Part of a small language model's weights: width 512.
MLP neurons of a small language model. Each row is named by its layer, matrix (gate and up: input weights) and neuron, and shows model dimensions 0-255. Each number is 128 + 24 x the weight over its row's rms, rounded and kept within 0 to 255. Numbers have three digits each. A neuron's up and down rows have the sign that makes its largest values positive.
After each neuron's rows, "fires on" lists the tokens most often at its 100 highest values on Wikipedia text that the model never trained on.

L9.gate1252:160122115128102106184084121159148142106148176105130152102134136160071146099134158121102114112121116099109106109099115134166145106135078155092127071114152091148124129141124157123159079158140157149111119084126071129143176141125085138119137124114108159131123115122151117132108120136139111124162110113104156133097117084142095082129106133120148088130131115121120124123161105167117104148119165153066113156124118138121115140156137106113133130101134156164125161178156088082146129152146112099106166106132114147118096102105090133151126127164126144132161136162123106129124140105121099154134136131113133093098108137108119117143122110131153116102084135151150108153149104107097150107089080077160078101123096113144068157163163150111142127155154130141114154098134139136108130092116130
L9.up1252:112103152122147173142107116200164147125129126126146117124068156177179143143129152121156118123147107127138118148072147102144124097148112115102118100138114128091121144113115184141112127141122148170083089093107093097119133122170125145118158106137103106118125163143099156134150126093105074142097121135113124113112144129140126147130125093161153137141117113123132138158138141169176136125081176121121116114150160069154115098139151099086149115133092129128139156146115111095137100147156129175142133107158087117113152077153120157128099125116158134087091114129138143107115073142092111112113136089132127112100141095115092145087096113160135134103090151122151114074107079144106156166137118114134071165124126148130122146111126121121127133159171106154136156101111131120099127127101175
fires on: " ex", " X", "x", " Ex", "ex"

L5.gate521:121120124137141090134123139149151148133126140104087126158114107182127112193143137095131142135098117139139138160158107108115150106094155096182141120157101152120116155172117171140131138136141149138128105129103105098126109107117136114138094113121115135178156105151135104073181143155105178163121128162142110109092135141136156122134115137180120155166161127088104139105086116165091114136132149172148109102134117110101118112119127126167122111134122178158145129134108127119136142121103144101111167100167134166100116165135152108106135116129163158094124131137088139108132124138148085102110136109165126119111107052130152100137146188149134148147152126053110124145160105117124140128130111116088130154133091151104101126113110123088112158107118152167129116128125152130125156117111107
L5.up521:144084097107132118136136157137116169075148137109197138165116129070096133144097097133167139101112132174158139134116130124127133121138128100129116107093103083158059103150112141136138123150113113146131118091126119161071143147152092132149168136146140107116145146144108156124138165137149131136156131125132109100151125121153145140097139195124156110116145121135127106088117137108153132109150134115167181167095106123102109145119124054112109143129124162113137115136144096168116116158117114140146143139125118119147099167125100172116140144072131112171099198101143152100146108114052134124141167089049138137131107145138111153106095082121155133090130184153146140132128155095114140106113111127134101086136136133121144101113161112148158142145135115132144117112110145148093124168157126
fires on: ".", ",", " | "

L2.gate23:130123128107090155103108137076119151140109131119153117103135138104109180104112111117140098122123147167063158156111128107174134115177123149132118119134158108097100112167158155204104126132140135111131118161142157119123130167147121142128097112102125098072122154101129149147113111139156124128151131116126163120146132167168098135129136140135138102091148134132127130164151138137145116094134091103085124094150150131157093140126091111164121158137160095154134099124162136139148118145169131144120134145135132108067088128191146120199099122103130143107159113118150140166166123147156109118154164139142148105175143128123098154103164149198162132101161097114110124152099150109144119111122152132132143107164152132128115106171126126107178140147118131133099140136112150152160128131096154
L2.up23:140109114107101135105115142080123137151100136123143114092142133113112172109113123123135097131129154164058147166103129115171148106177131157145124126135151096105093118177150159205114128125140150116128115177142152133127121161159122136125102108115126098071125155085140150143110126152140119119146125120129154114149153170163105143134122143139147096097154141127139133152160147139135112078103102104074126099153141127162098127118099108163121160123156098152136101129168139139143125145171128131120127124125129102077087128166146119186103126095126133113141106107145148161170133149158112109147167151146145115172142129135109144107156150201149123104155096113097132159104153126147124107133138128139143110167147137128118100170125128115175147150105130139105141144114144166162130115107153
fires on: " Cl", " cl", "cl", " Pl", " household", "Cl"

L4.gate1047:140093127120111117088130123168148140125114177158088098127181146157108113098162175138140144134126131167099136060159128152112153125115134110130122130158093074157133135123130161146183125128127139158134117138108102142128131135113149141150135148126152158143154128124122092145153128111109157164122095150147105149127149122114105146123141160154080094120161133124113104117110083139125103131144152161102118110126127132111131132100107126155109104139120167142114105129102136138122136139142177129120163113152114158137172166152160105128115139117153142094152150152101165195146116064100067136117099159150148114080135100161134158124145105133116148129112118085175069138135105151117151143112143112138118133136126153124116199155159195100103138085101119121088109129130109150152156100121137
L4.up1047:116177073132123117134109144098116099117155105131123095125083088138112122103102128100127122135111093111126131123148100137152117135128153112100147138125137185146111123145129093128194100137149146128159172130151160118139099138139118184132107083153112145111109157153162082155172145117114115114100123151155116091121121145159138135177183136163106108135111125138113088120150110148132133172096122098151148161092118121142104157078098156119104108111167161128117093158161169148131118153100129165091146100143135135170144136153136123128119134115129124113098158083117143158119120139135117054102132136116115108147102157128132150129130163134098131091134160129168119102120181164084141147080148172141126120149137138159136153168168100097148097124107132080143117142120120145166102099144074
fires on: ",", ":", " | "

L2.gate430:156113101088129126174181118143123186159134147122125150078087134172154108174112159100138138106163104143076105088119152129112134126146103113141140117094131163139083165131145094125109148157130145157140088127129111137137148107073128071135128116121138158127169156074129163121121125119093125158127157146122099152088161155116145156124128133124134096110110088076132147213133117143155138110134129170127148136129164117118108133109140119123100101118131162145097150100094124109109127146175121143106140164148111153187150164098140128094143088107117119141133147127120122125102133116112142106121106093117134145134103114163099129135206177114084150136121163132162069134074138125104085135120106120125136095142125110109096141138104158125084130151134152095113084124105140091147153141103125
L2.up430:079126143126148099126082125139144131156133129108110157120139137141115100134141116140143103164152113134162116096099102145133149123149069077141129131108093135141124116143084170120158136126144152169123121119166164097093143127150139125112141104101097109148141158154112188184122147136150123128151125140135136152117106107179136131164139124098151144137168108138138114114118127142149170148107129131130150180088092121149139162123172115112113107121122146189088116142159127110111124112115165167170115090080121109143118132134123125141111098073130111081135161103132096152118158153133127090110133085071107120117127170100144151089122128121119089080130174149149129149080154121141124090141121137106162090157107137119142175073141148128123130131130164141144123173110123158133110094097108
fires on: "."

L7.gate53:101111142071100114134098144168117141143111098119087151132142116080084092147116119148163111142115115126099112133108067093086127135097149139166122157135101098135095120119160111142142113148089123140149093113125109103124140150129081154133149148138135077132128099106096130112163104147124126130090104125148106127107121125142118106180151117140079110102149144151117101128152126113115165145118136142111086108109161139155108175135143130123115135127136125169128122100164147139091075139149120150156122111093163139131102105088144136096086105169131108129102144083089093121137120187156121137106137132103169120129147105092107106186133117111137128169134137157103168116126127110111137153123128126171120143152151110161158095159132131134114137083141143157157149148100087103072115131114102
L7.up53:094085142103136090124114178076095070105133097119127139112114123113145103169155162148128103162123121114102080070148131145114082119118158156118100095144121119139125139124105111138136115106078165124134106134118117126147139150117123133102167110112083103141151098103112112142126111140135067101097112122100133105097183146114113152119110147145101075108134130128111094120086109117108153117141079123101175136152178145110110171169100111135149121117124130150118112152121091146096084112111119136137121129116140081100121101113139125109105083151130161144135156106117113110112133168177120125117068167118125179081113120110138108166152120132133136153139161107047100148146147084123098143117125107118108143150100137130163114110056133134146103161114136151144122160114090163133121141125143
fires on: " | ", "\n\n", "b", " pit"

L4.gate456:155147107153123089137163134116114109171153177158094156160101104180120118131113124099125110166151121117125124168178123139095140083128179150142173121142112110142144107126133140136104139112111159127144111150097121132161132159158110129160127085121101123185102130108129131113144148103119139116147086139140123147141161125106082127133094130162113117122129132102070132191113111123115115167130106126102075115122092122152105108091150130103108150125107131120110162145109138150163138116084117140165138123132129144120114119140100106101094189179166066132124127146103092175131149116111102111133135140183124097132090140116132155128133107124142117193143115114123141143177137083132129140129116113130138154121120082135133137110123165146113153126058136115084107098140132127105135160126162
L4.up456:122132133124112102155114129103082133158169087137100140151100122171125134146089175154130136148129135145159149110105115103140157123082121093172107088146103150162135125161128108155146130126138120137135141091074114148185099158123137132111142119088141114104112110135103111135161159142162137139144117081136128124139125098171131134121106114139086149131132135127130117149161141123103093119110137098152125107102131073104129109121130178151130171153155140120124121112122136109148142100085158129158152097149106140157109163155127083142110142142125149134117098174107038124128119149165122132068105138102149123137186123179126132131119153103181153095119136092119151139109113146154108100138122123144165149144124121125138134140080126110118129178141157139125109119185149103132096119140103
fires on: " | ", " out of", " in", " sq", "; ", ": "

L4.gate902:120112145105133125165100107142051131155107147124147132137104155146124150163094124133155109134152105121139165107156156115146161152133111117146106071083146130073105091130098074124188168156144106118140140129150101142100180112135180147144157097105134132102141124177137139168160117182113117065130160105148127107099159077116137151129133147135128129140154165116126135099098126127131146116111117114115106157145122117137138099132133108101143139124143133131099104161138087084154151144160119146112143109144139108126097078147163160118078103116130139130136108163142172134125125142097162100123115138123168106125100112181108117085097135155107119081087153088118153119139084148181141131138146110108162156102138111119118166139122165158144141110152093158121160141089147109118168149151144
L4.up902:167161134136128102136110116117087132139130130081133099142146126092121158130082139160105108120112110103129101159136152152109182158133150092121105113103114111089114125105127082125148124136088145122157136143155131148157161074134195132120141098134104145114137122165148120125158108118131129107126083146147145104125116074076130116147128104144133138110098137074132121111125170121155135163126138125143103105114093125135138149102125128128152155156136133054072093120103069102093130150128173137115118108140132134136138082086191130125102120106088091126154147133188086139152145117108151127154137127137141131092159116128127147127117149152094113127111169127131115111142110154139127103132167097161131150145139107172101166154117168157136119143173118147116105095165124145114110136118154
fires on: "; ", " |", " | ", "3"

L4.gate1307:169129133124118160129125124170091139139086113126130105141154115119102124140125126163090132138121161137098098093114119134088140124138116123107114132159101120121154108151154129134139106104135150144158127064124084115113097126157150176122143169129165141133174143139121129143164116149123166148103105114148104094138117123155125143098150128157108148129166121157140143116093122132087119125138148167111077153138150130144120124090128105124140075116100148122106103155117144153122155122161109088108159126119124147122164121148163094117125164135127152102148121122126140184162145179134103117143147171124129162108105103148105140100127166116137161153133123104115131122160105124121149118109155126103116121133108104173172170131142124163113142113134140114100138162148125165121223109077149
L4.up1307:124129101112154161159125127141108093137132144080130105109103074103097111163121156141163130131126115169148124109107126102100150159164082116132189150121127168141092109118068132128169114096114150127130133099172120135163176125142144148132151106123124101112072125150126142139144150133112117106100115138125146079099115150134113112134149152108099120151078125123162117120143096163089181151175104090151102160106112129165129147092101122136162149084106148152150114126132150129120125158101114152108114156125111111142125146144123101088109105148106115150112110167150089142128169148111144106163151135131133135116123147126106118133123144102139113124124124154151141120138113127151120131100098117165155121105097158166136088099180115118120139125088094109080094080121119126133142141098084
fires on: " | ", ".", "–", "th", ",", " / ("

L4.gate257:127137107130138119069100129120110149089118139118155114146096161125082111117127105112100125131124117123095136105153155156148127118128132121148101129107110149089083147116101092137133156126149125112102139126156161172091141108157163158145155125120120131115111092141150110145114147098145191052175111146136108092137119155141121091165149162134130124130115178123090129116087092122124111149139180154068133186100129095112107165175094115116164098084122123145104124122166099162129138141149131170173130134141146125091109125114145116141122124091133149134129146095154120085136094140127107073147129041117133097141130107135119150122128154164117129119130105105151110144142123131124140154111100151137141142162131156123142159126140122166131131136129143180134127138124147114153086157120141
L4.up257:136081093132137069107131113083167144105120171136122105124191150159094142166129140141132145107121124135152141117124110147091150099133127116114132103161088130146152111159123142129149136144154085136118091096116135151097116151107129117126101126152134184159104077136144117112138129181115121130092117096100119098120132141148105095119151126141123098118089134147152100138148110113125132103101127175171085150132135141127132148142112144128123105168113177185106125118137136112170125091116151094131171107152151186124114108129149129133121181114131125126162128157112134133131135092104106139135157167107126123120089131153107128092153090103121161158124122091147096126121101128128093162132128143119122165072105147132105121177085111206086124134132112127106149139135146126077152111131145
fires on: "."

L2.gate306:121164146093102132107114127119126106101161119132129090078105124165138132137107139044109163102123129143096128125084135116150180130148100162144133112146112115098127125122104125129126096104122139162073129117134177070109116196129131086135116109120122096098143083147109086106114126099135085153126133138113166156101144145126104103145140080161171098166139116100087142153149108161098141137140163137167102098144104114146062135188129153104126100088119119140124120130140099101132121138156108142105145142103100120117105072147135139135116126127160093124115154149104151113108115117102084128130148172117120114135121133152097142120128166126131126175127112117167113139134114125096122095090068112125108139126180136139101158137112142160165144115100131156180098112128127157129112166111149
L2.up306:113168142109091132109115129122136112103154105124113097098121126144130114149131151039112154094126122131102115137096144104139182128164102158138124136134114118103129137136117143135126086110125142154083134126137170074121108188138121100129130102114119100093147099141131090095107119092128082165108136125115153143107149127146087106144131074143163084173129115111095127178130107139100148134136157141170099097143124099118077135177129171112114082089109135150122132140138103119139131143154097135112156151107105101122110065156135139147083111135164092130109154141116155114120117100117102129146164149113127117135113129157097137130127165125137112186136096126161101120125117118083109091084056111103121136117167141153083151140120136168161153115110132154160109108127124153117110152110148
fires on: " ex", "ex", " miss", " opt", " Ex", "ept"

L9.gate120:116127156088148136114141147083118104106146159131124118086177110102122122150103101145075128135113120101124100088131195108132105138127132151149141133154091172145084146146145092146099110159118077151108072127126138087151139151135144144125090109144096129125121141131133163143156142145152148110134150163110117152148133136124089122123137109158099089111149149121135150111151150129120126118149088095122138136132118132110138143095108116111113167132148132084157112099110153133121097110154130148173118119151119134135144140156158123107167107105133097114100117070118115113123140136132088119119102118122114179146087097145118109136119153162103199108117097121158086154140113080149113100140163160138099116141126079113108096135165108088192078120140133125133148148138117118132131124133084
L9.up120:140098129118148161146141088127136156166133140119130109184120123169100149082129155156107114119117137120136141118124080137131144135083079140132143117166103142078098147125135152114113107117097119096110112164126146123090129125150112158119131115147054109100128125150132149117122164132100117158141098117142114130112154133141191106120123111129127168102138126113142151128111168126170097063106107102128181165134126147127108108136100121131095081154130090146149138109144094174146119117121092119123108158128086146112099106158105158152119102164148129114144107108155115154146106129106102102120129157142176136122133115119088181151151133117140136127115099135112115144114152175155083143109117101129137120108138127129177156116135117160163122128132128088098110141112097160121158159121153
fires on: " pl", " Pl", "pl"

L4.gate722:102144138097100100131154144137124099159138140128131118115110131168105152105154147075137173109105132095114125165130143187167189115192081155143153099149134099143122125157139176153138102122138165157104136126118135147152143131162104110122127120125097101130161157118127106091136068160158121124090115095122132114088101125161132122140123081136146155116095121129099152124142110124054115125141152124134136133127153131141094112139170167125118108142087106104117119165161082119118070150141102143122131126144122134091070096161109116134101112100119118089132149083139143106129094103129094154123165159141123141137160104137096130143114150112143116176128130118160124116117134116068139120120097102097088145127129103125129116108170134127104147117099144177151106105181146142134081190125145
L4.up722:097151131113095101136160135130122095149136144127126091115123125162099155100174145075132159110108145113129130158129147178183171100189090143139141099151144107129106108151128175118140107121138163164103146108116137141145146135171099102125123125110092101134155150113131112083140070159153121114089121093137140119108090119156108113143126078135151145102098129148097150121140126140061117121145141127133130144131146132143098104149174149118142113136092127102107121168166086130128079152146099143121133123149128133122072104179112122119102132107124118077139146082146159118123086106100098165127164150146132125126153125130121127160125145118162110167130132106153116115139122107073138116121102110083093152131120104126121120116153140111115157111108154159130116096180153146140091183126146
fires on: " ex", "ex", " En", "x", " Ex"

L4.gate648:114100161083096097192093120168138139130126118144085115133136132147151127126112107125123143112085126114091108087148132097097125103129155109104096112080123123145112111117188139155143131131117127152135136097111127117144091131161127190096104166148111121164111163128103099123161129120091142152141129162150118077074150120159085119124094170165141129125147109113087126111078108108104114107145140132150119144162145102127150164144100132158104104133173135110102130122117146135092128156139117148132129123114128127108134179140134104133148132145114133140131168159123103125139105169139126128117130136157119152076146115137139106166126134109108172175138122096134136128142151147149147109157131141149130124126126110151126177161124123130115109146165187106125079150120111164157165170116152
L4.up648:136105095151105119129145170180129127124101165138121128151146126113122145118124095167156132154104114127159100093147181109086148117152141154156106120094081061116097139141079128114131131090116129134118113098135115129145110126123110190131116089153083165110181147105131127134125147174134138145098176140115130074125157122144118128134110120150083085123115096121137158091112113122146124152180150137170110152121130099190135167118135126133118136106145151097119136119102147142100115151098122148128137137147137103136148135136127132116092118129147167136114149156156118120125140104063108146129134164144131121117134086140070155162164117107135142129100119119109166105162123128173132116129152112194125103145145137149128103154150135112094145098136130097131137130136116121151127151166113
fires on: " | ", "; ", " / (", "–"

L5.gate571:188110145162135117172089097124122089118125121124095144114168084140151111132109148110138147113130169163085127170147114099080152139114093164092142053146152131144143124115133157140120140180147110128112138155110159149129152150123102142159128113139135128173107048112114145143134130123095144130113108132155129130138148150129083141147112128139111131180130121144144145077128149127125164144133124134153093084121135134125119120131129106146109108119121178125170105091129126161126119092149109151153120117099114184101080115122115110118129115147165130129160144148105082131167108103125151097094130159155116161093141116097114115145133103132089146141133190128127084134116133138125105140089121152165137129151127117145160116099129114123132114118119130139116151129155123086129118145098154
L5.up571:124113124081139129145131180119116072139086145135129107152140110143142120124136116110130135113124116093122127168061113130101150149133117137131131151097133121101075126127141123142118075151121126130110125148135164127154154143117121095129157156126138155155125138099141141145148114147122101124168116087092147147129160117101135130096151107101117126202120179105150155080121092128106126119173094101134151126109105099151142117149141126121116129159131143162130091115124104133118104089133116164161129170134121153105148128109153095111139130118143140110146179141113124140161169140106134109114158136154108146079175136091138141143133131129111124152092111123127094125138129125108101162082119142134151127114113161126175141142135120157097101125081114145168166140088153139146100141113207
fires on: "i", "u", "o", "ie", "in", "ang"

L7.gate1065:157130140139083127146115135122097108123131149119100205090150179165125089159143104122166140128177114130157155138125101109129158118147094155093166128144108133088140161151165105144125127091139129145120147150149098134084130151114113127090133122090126100147108097127096122150178122123169131138123131152147167141128128111165132121109141135150139146129170145113149122130173093128154123111165143114128094159149132102106104142111157130114150130120156158137118075141116144108132103175145129120114107136096135114105067138175148111172100087097139149131151132110121147135125095123119104115096140147171111137104130143137114130150118093131091110125174116123117147155128122134131120155124149132164074149132130095098139159123129127138101162085136131131083135109080185119089164112141139
L7.up1065:115159125138135100131099128136086184114112100138156118155076128104092143156095138099139108142134121136115112132093134122159122137177153084157128097134164140118132125145112101082145126142133153132163157063104116146130134125123170114136152155117116123106134119154111100132125179145121145156115127169110082123110125108088141119124119097104079091119119084101068123150078119134147145107089144066155104123117110158139138103107126142093127172159090113110126090126105102127116126128119115130131143110133131170157159127111138142089147142143104166108129140133137141117126101115115114106069113096111143139113166121142143141135119132108143147121126143110098149110102122116181123118141120157112104132128089157120144137134145105104155106127106094102172130138131111096159110109114152
fires on: "; ", " | ", " | P", " | M", " |  |"

L2.gate555:128150109167160150106176142116142157114178147188156097115178173145170167153079126093117165120107150118124153152093113088099116098100139129135173163171079096088134098167148105097130120128150162137138090088112144144091135146137123135116074137116103114073133158128125120127133145055112139155129104088107124148111133124133103117131111101115151112113108118132089144150161059113135094124115121146144099160109137117135091105160131153087163136134146141120143123150147155120148154139131183138100153109149121095141164110101104125136146124137095147151168136114146135153132103126180137132190108121110124136145143117156149161147160183125146106134121130119111112131135136098150108088148134141162124151136096110121148104098073123096091127133091128134120112141164129125118120096122100
L2.up555:089096084133119128129147185088105131125136149097098145120086148133129120109134159078133125167161117157082114135110102113156113162134138150122136112103096127148133128134122141125101184123163132139106132084172171175132118142163131142141132132140133154131184118117133142114136194133096108116119135117099147137125105074117150114151146198100082097133176112152132164161106138114130149121156146133137132127148131116135102094087104134136132114081116104140124173135157131148140128138094148130133120082151157134138166142106121098127128119134101146186139113090118138118147133138114126153109087138140117129158153140151139117105139119147128115140140137130163101090161134116097123117114085149115105120093116121161147153060114147097110128178134123125115120095141153113142100149074099
fires on: ")", "s)", "C)", "A)", "—"

L4.gate235:158144126128135138117131118117146097107107110141149137104160078130105082155122097093099106133138129151163109148090092122085152105140093080125088104108118139134143129183143161137172125151120115147105145160114175148121158162143140135129141153127141149121142083168123117123112133130149128104133110139132148081153111120151122163118103102148200132132140136134121124115143164168091164108114134094103091097184155142121134147149130155120176127095144113106109148088147123130180093055108112091145169089118133120185136089115134136124134151141109072150123119136140115117175123107129129117128167104131118125112115108132161150107105194115114104109092150119136156142141141106122123095121152150113119117150118119186123141079150141119070111140129132098083106101141152119115101129141143
L4.up235:143135172118126138140146139137141129103145111163131097185124101101146127133107059125162122099129139102084140113085137112080138138105158130127092114117143161161140167118166144145150151120089115148092166130082186097100105137150109104128105146142136131112135134177139122122125130103128109092112152120118182139120131110124114163091136142111139113125123163120132120144159162123124155150110145121143143108169168126118078113129148151130112132145083151137129184132159092139119147131146147098118118137131100132141185090107134146166074130139101158084164148128156106144110127147099111152091117096130111130165111147093134152098127127124107107134119135102135124190136110156120114100099144138152114131136150137154147132168134153134107129122117135141155128085120130108091160162178148
fires on: "i", "y", "ion", "ie", "ä"

L2.gate298:143100148125112134146104085099130141143126106132103090136144150137114117085122101099077108108146182187162116145161117090147085105122127142067121154157121155128139180146113108108171097106143128113133111159133161156170103078133190096155114113104119146151147183092151139097121107083099111135102143110147153115156158170112117150096155109138108111120153113187160117111135129122105142119104112141131166131179134124119108135159131137129126108139100144109135133146089155164092193149171091159128122149146094098137135125103083146115124110163125125097136116087100126172132121141101155133118165115156096152154103090116163095118137087129131126140126131131136154120090163128188160141128108152100147132081140138099096149145137110127092141118150144120074099093129138141121148151162115
L2.up298:140107171182127149162174134119111118167120086097098137176149146156108142110137146082127156124126130147146103159118119141120126122123160158115106112161141080097122103157132149103179143109130146125139110158149102144154078092131112114111106076122100146165117103128147145098112133217092127122071182093102128079121133145105117147135122099099167082112136116116139124133126124137106121110130072105106132158126162128146158116125160137165084134113152091114153100133117150106154173097141146133140104105123144136127159137156109172112153152151149156101155142120104118153119132118121146137133115164110130149203151094145128159121118109122137144132130121102122093084109143118107128126149099116116102096101114152100130107117159167159127126122132139125132088101147115097100136121114111
fires on: " Bo", " Bur", " Br", " Bel", " Bl", " deb"

L5.gate318:108139183103116143146141123125129098095120147150181131106131127125153114145110081123145111117164121130131131155147144132141141145130169096102150130146100112149124111125130166133144085149129113122135167093144109149131165164127122109137103189096161142151150118102126179145136135137143139142128118137114124167122098151147139152126169115111147127078145142186143107097107123150133142135146142133131149110107134102073130115096107138151131105154132110127121140139110134142119178112131093187173128135137075105116137085130151131143166096167149110137110161159144139099176142134162159110112122104090126149124082100131195112144157145118141127127106107155118122122142133133098153116159160079121116135150074109160127124128118122095110062132143125072108068128117121115108082141157158
L5.up318:147083138078140151103101129162119138119136102172109176126107129070175129156094123136127138141127121129087111154111111110118112114111141157131149088123114144126079153149195133137167126153119128128132127087120073126103138184102138137071122159140144186100122125125097126163084132140110121122115098126140084127089138076139090122118127067101159146117130137108133104110098147153139128109119114118107085137106110168112160108119140154140133104191148128132173108119110106132107120105115137114122160114130112115142128116103115162184121135169075112127156108159141172094125142103141138117110102126136090104126142157148125111123144151107158164117129165135134123116117119104125128114108118115127127099145126075148123129120119159154122127131133138151074121147153113152141127169086152
fires on: "'s", "'", " Her", "’s", "a's", " "

L2.gate1184:122152149141056114120099135132122141092170122123106126078087152175124101118150158149122129141096118137145131110137095159152111179158142142123093136178167132164167117146117151147139128135126119115142126105127136143135121115123095107183092122121118175081114136139137109181124120150157132086073129133054111109098094095081144113136110124165147162102105089130137120132154094134115139140147139127175155142153120131071063158116168169139128086098142147154116122155130152121134085132160123163109134155168162085097094113167126130132132112120114110113118136090121163113109107096106146123133098131105122139119170091101091143135133146109144097127189096128151147067119146139129156127121138102146148128109180136171139111128160118121176128130136137152105119145118157115132119125084157
L2.up1184:102167149149090128109085141145126140123160109134123115118105135167128120128137166148145134162116135120134149125122123146158130143137137123121099134180154139143159127133117145140147144134120085126154132077132104158108128092115106109181098142128103182099123127142155111152148136157159121096074114154057102109109081100063137105134107117195167133114107065105145138129175103143140136142145133125150140135149119119102077130109187148133121087097124122156128126128133133092139106128148138176095122149157155086123075110139123126109158111107111107116104103107137165129122131107101142130136119166117130143119160091105095151134142161116161125144184122146159155086095152163135169144133130095124174095124177168178125106130168131128130101144122141153124121135134135130109117122057154
fires on: " can", " would", " could", " will", " may", " might"

L5.gate391:084151069139094121120122152113127116154136146156128118109116136096117157130144110126061115115135141129124115166167141128143133163148124084112120156103143108142097134148150179133124063143154169136166108157114156126145154143153106133121099160105140120126098140142113146153145137137121151147107102140204102143097177156172109167076203118143171116137153141143129133129096121144137115131168151160137117141126140116113118101120151102117151108125122121105151128157162134115122151131129107119121121151122152144123120092126149130081156120143160100100148148101142153081109086134142111153133137103105106144124090149156111115123111118120127119167124142137160144134122119107158112136176164099121135185135091167108112101127135118120146104093113143165137063138106127146151134099170149
L5.up391:150131154075116116125097175150110133150146123138115147080153175093112147131147180090131095133133118133108131132153144129139133120177137135139123159104118141165124145131087123144099101131129117116116110099140096126168172091118128149125101130174147148137138157136118087118101138127149067151105117164084108114137135176132141140173130079131094093168136143091167083082143134134113144104103085112174115171149133132115172169136139128134128152114139101147155159125097114114157106139171161116154127124093097100116130098081116127148137144111133143122167127124130138122162111150146120135102140088087099100144085068148094131093145133171149109135161099111114152126119166139113131139124123107117150088140107135107128114113141081185136129134131129137117114099141105125141108116122118
fires on: "'s", "'", " and the"

L2.gate1196:102137098156115134137084102105144147094133169109111111132073127152118127170160106113154124131154111135114147168121178170165142103137089090155172159145140093125130130143120059149129128132118101155147104137157136122102136118155157155108130110101078132080121118123148132133113164123128160125093124121081130129094155154185119137164152135134122128103157132119134184109149121075131105110107148081124128146145119118130127163100134136138132099123112134128112133137180136068089122099118133166127148093145086109166120152138149087115118124137132131161178111131125164127136154150096136127095111129140148090130146097139200096126183122121080099143107127071108100124089124115123113127117160115110125117141173173135117122113166145134138142090114146114119112080134178099101143168117124
L2.up1196:105114120085153144144101108158085166130141151118127098130118128159124100177148140130105125164175138151124101131134158135122161085124105109090170130112098146120139106111114169097137125174118121146134104119103116153113124120122123175126151147135123114104146110102107153111118122120103135098126124134112160089142143136063090148120134135135093160103131090143134100148084122109180097094092142137118158136108167127131129154128105115104106127141080113134116113126146112094112149125159119090123116144122123094159162143086110120165100103150134159171160109113102138135097128156131138111113156130141149150145133152142145139141164133146100132062158195139105109156108119158116147125107106104122164134138114187145132105107173160138108101133155173121138136102141138081123158153087107
fires on: "."

L2.gate564:110180117112125129126117170161097132118085129132107134170137123147096134162136104110117144136127112138135114138083130170126145157173140104135087142139175167135129138100140152135089121148111126145147153135128103117165118131103104123123114131125150107144131111134105139115138119169147116126101113133126136103157141150127119112173122137119106169157116159121120121119123122116175103095174130148167126097126147093136137125111140173132131136133110082146163155165138102148147078129103145109118129165139124122080133103219154151110150147089155133123157082125148122123155141115102123090120166157156116120112122078133140121153123077146105098160140113110148128159125085141093139129114087091094124136126121080097132121110105132174123132151122109130139143147074145138103142061166104
L2.up564:129089127120109126090131185140087147175135120153152124163153107134134134110118144131135105135149122121096126148128134170141157125098110152091157096118183133150124126148137078150148150122143113094132168138139129115130109082142107149083052158142091127139149145133124090125121112105112139137091150117117121121134155167120191175146127119114105119097125128092135144064132076121118133126124130110103124083135161145127132138130161144128111169142115113121149149159130131124099130143095119128120122126097170106135105122139093096093163112168122118151144130128120151101143120107137132111126154157151134150139152112152147116143137096129118143173150153093090140140156120118169144111105143093116143122117107134160120129119099102121138128110105115176128150145096097120133126135113127
fires on: "\n\n", " pit", "mission"

L9.gate1262:113166088119143137130097096125191128089093192143109121124118154117132143114105117118122099166105088117129147085131130151097146136126102112130145159112110130150140121132127131136136136089138149146094092090142118100136136147107103154086167124088138152111139102104123150159115166191104101146130141132147108124153150115094097102138153132126136114098165138124160168118158162127119161145108162142140130145107148090130091132149153080128128114102105145126114168087144125135146117153134156139145145127157133109111106126134171082150116115120113110167130120114111130104173135085142128134144102111187132102075120095158158174076151124148104147160088163097147177122111152151134098133131130133124106077095133146128167169125175082088140109097144164095091117116083139147122068123123121
L9.up1262:142092164168126104166131102158151129110095159124117164109166070135136141097154083108093128143115121126120084090114117096116111105173123093127098103132166186154153124119145089131141150159154134110113079140098119154166113162167133134094141131122132157143154080134104134130098117124144118124105152104107128094163104131156144101129151156101132135126107151084140176168132167146146146105085118129187139114131109131167113079138142126108124121138109133175136104087132158087107101093139122145153126096109094123153115143105133102136123072171159152135082171147130137115154154147086130097120154149118102130111143141147109170116116113133168178150160127113116120165132146121167151147113118116123128161110110178147147105123073110123091125106129175129177140108132087128130116150112146
fires on: ".", "000", ":"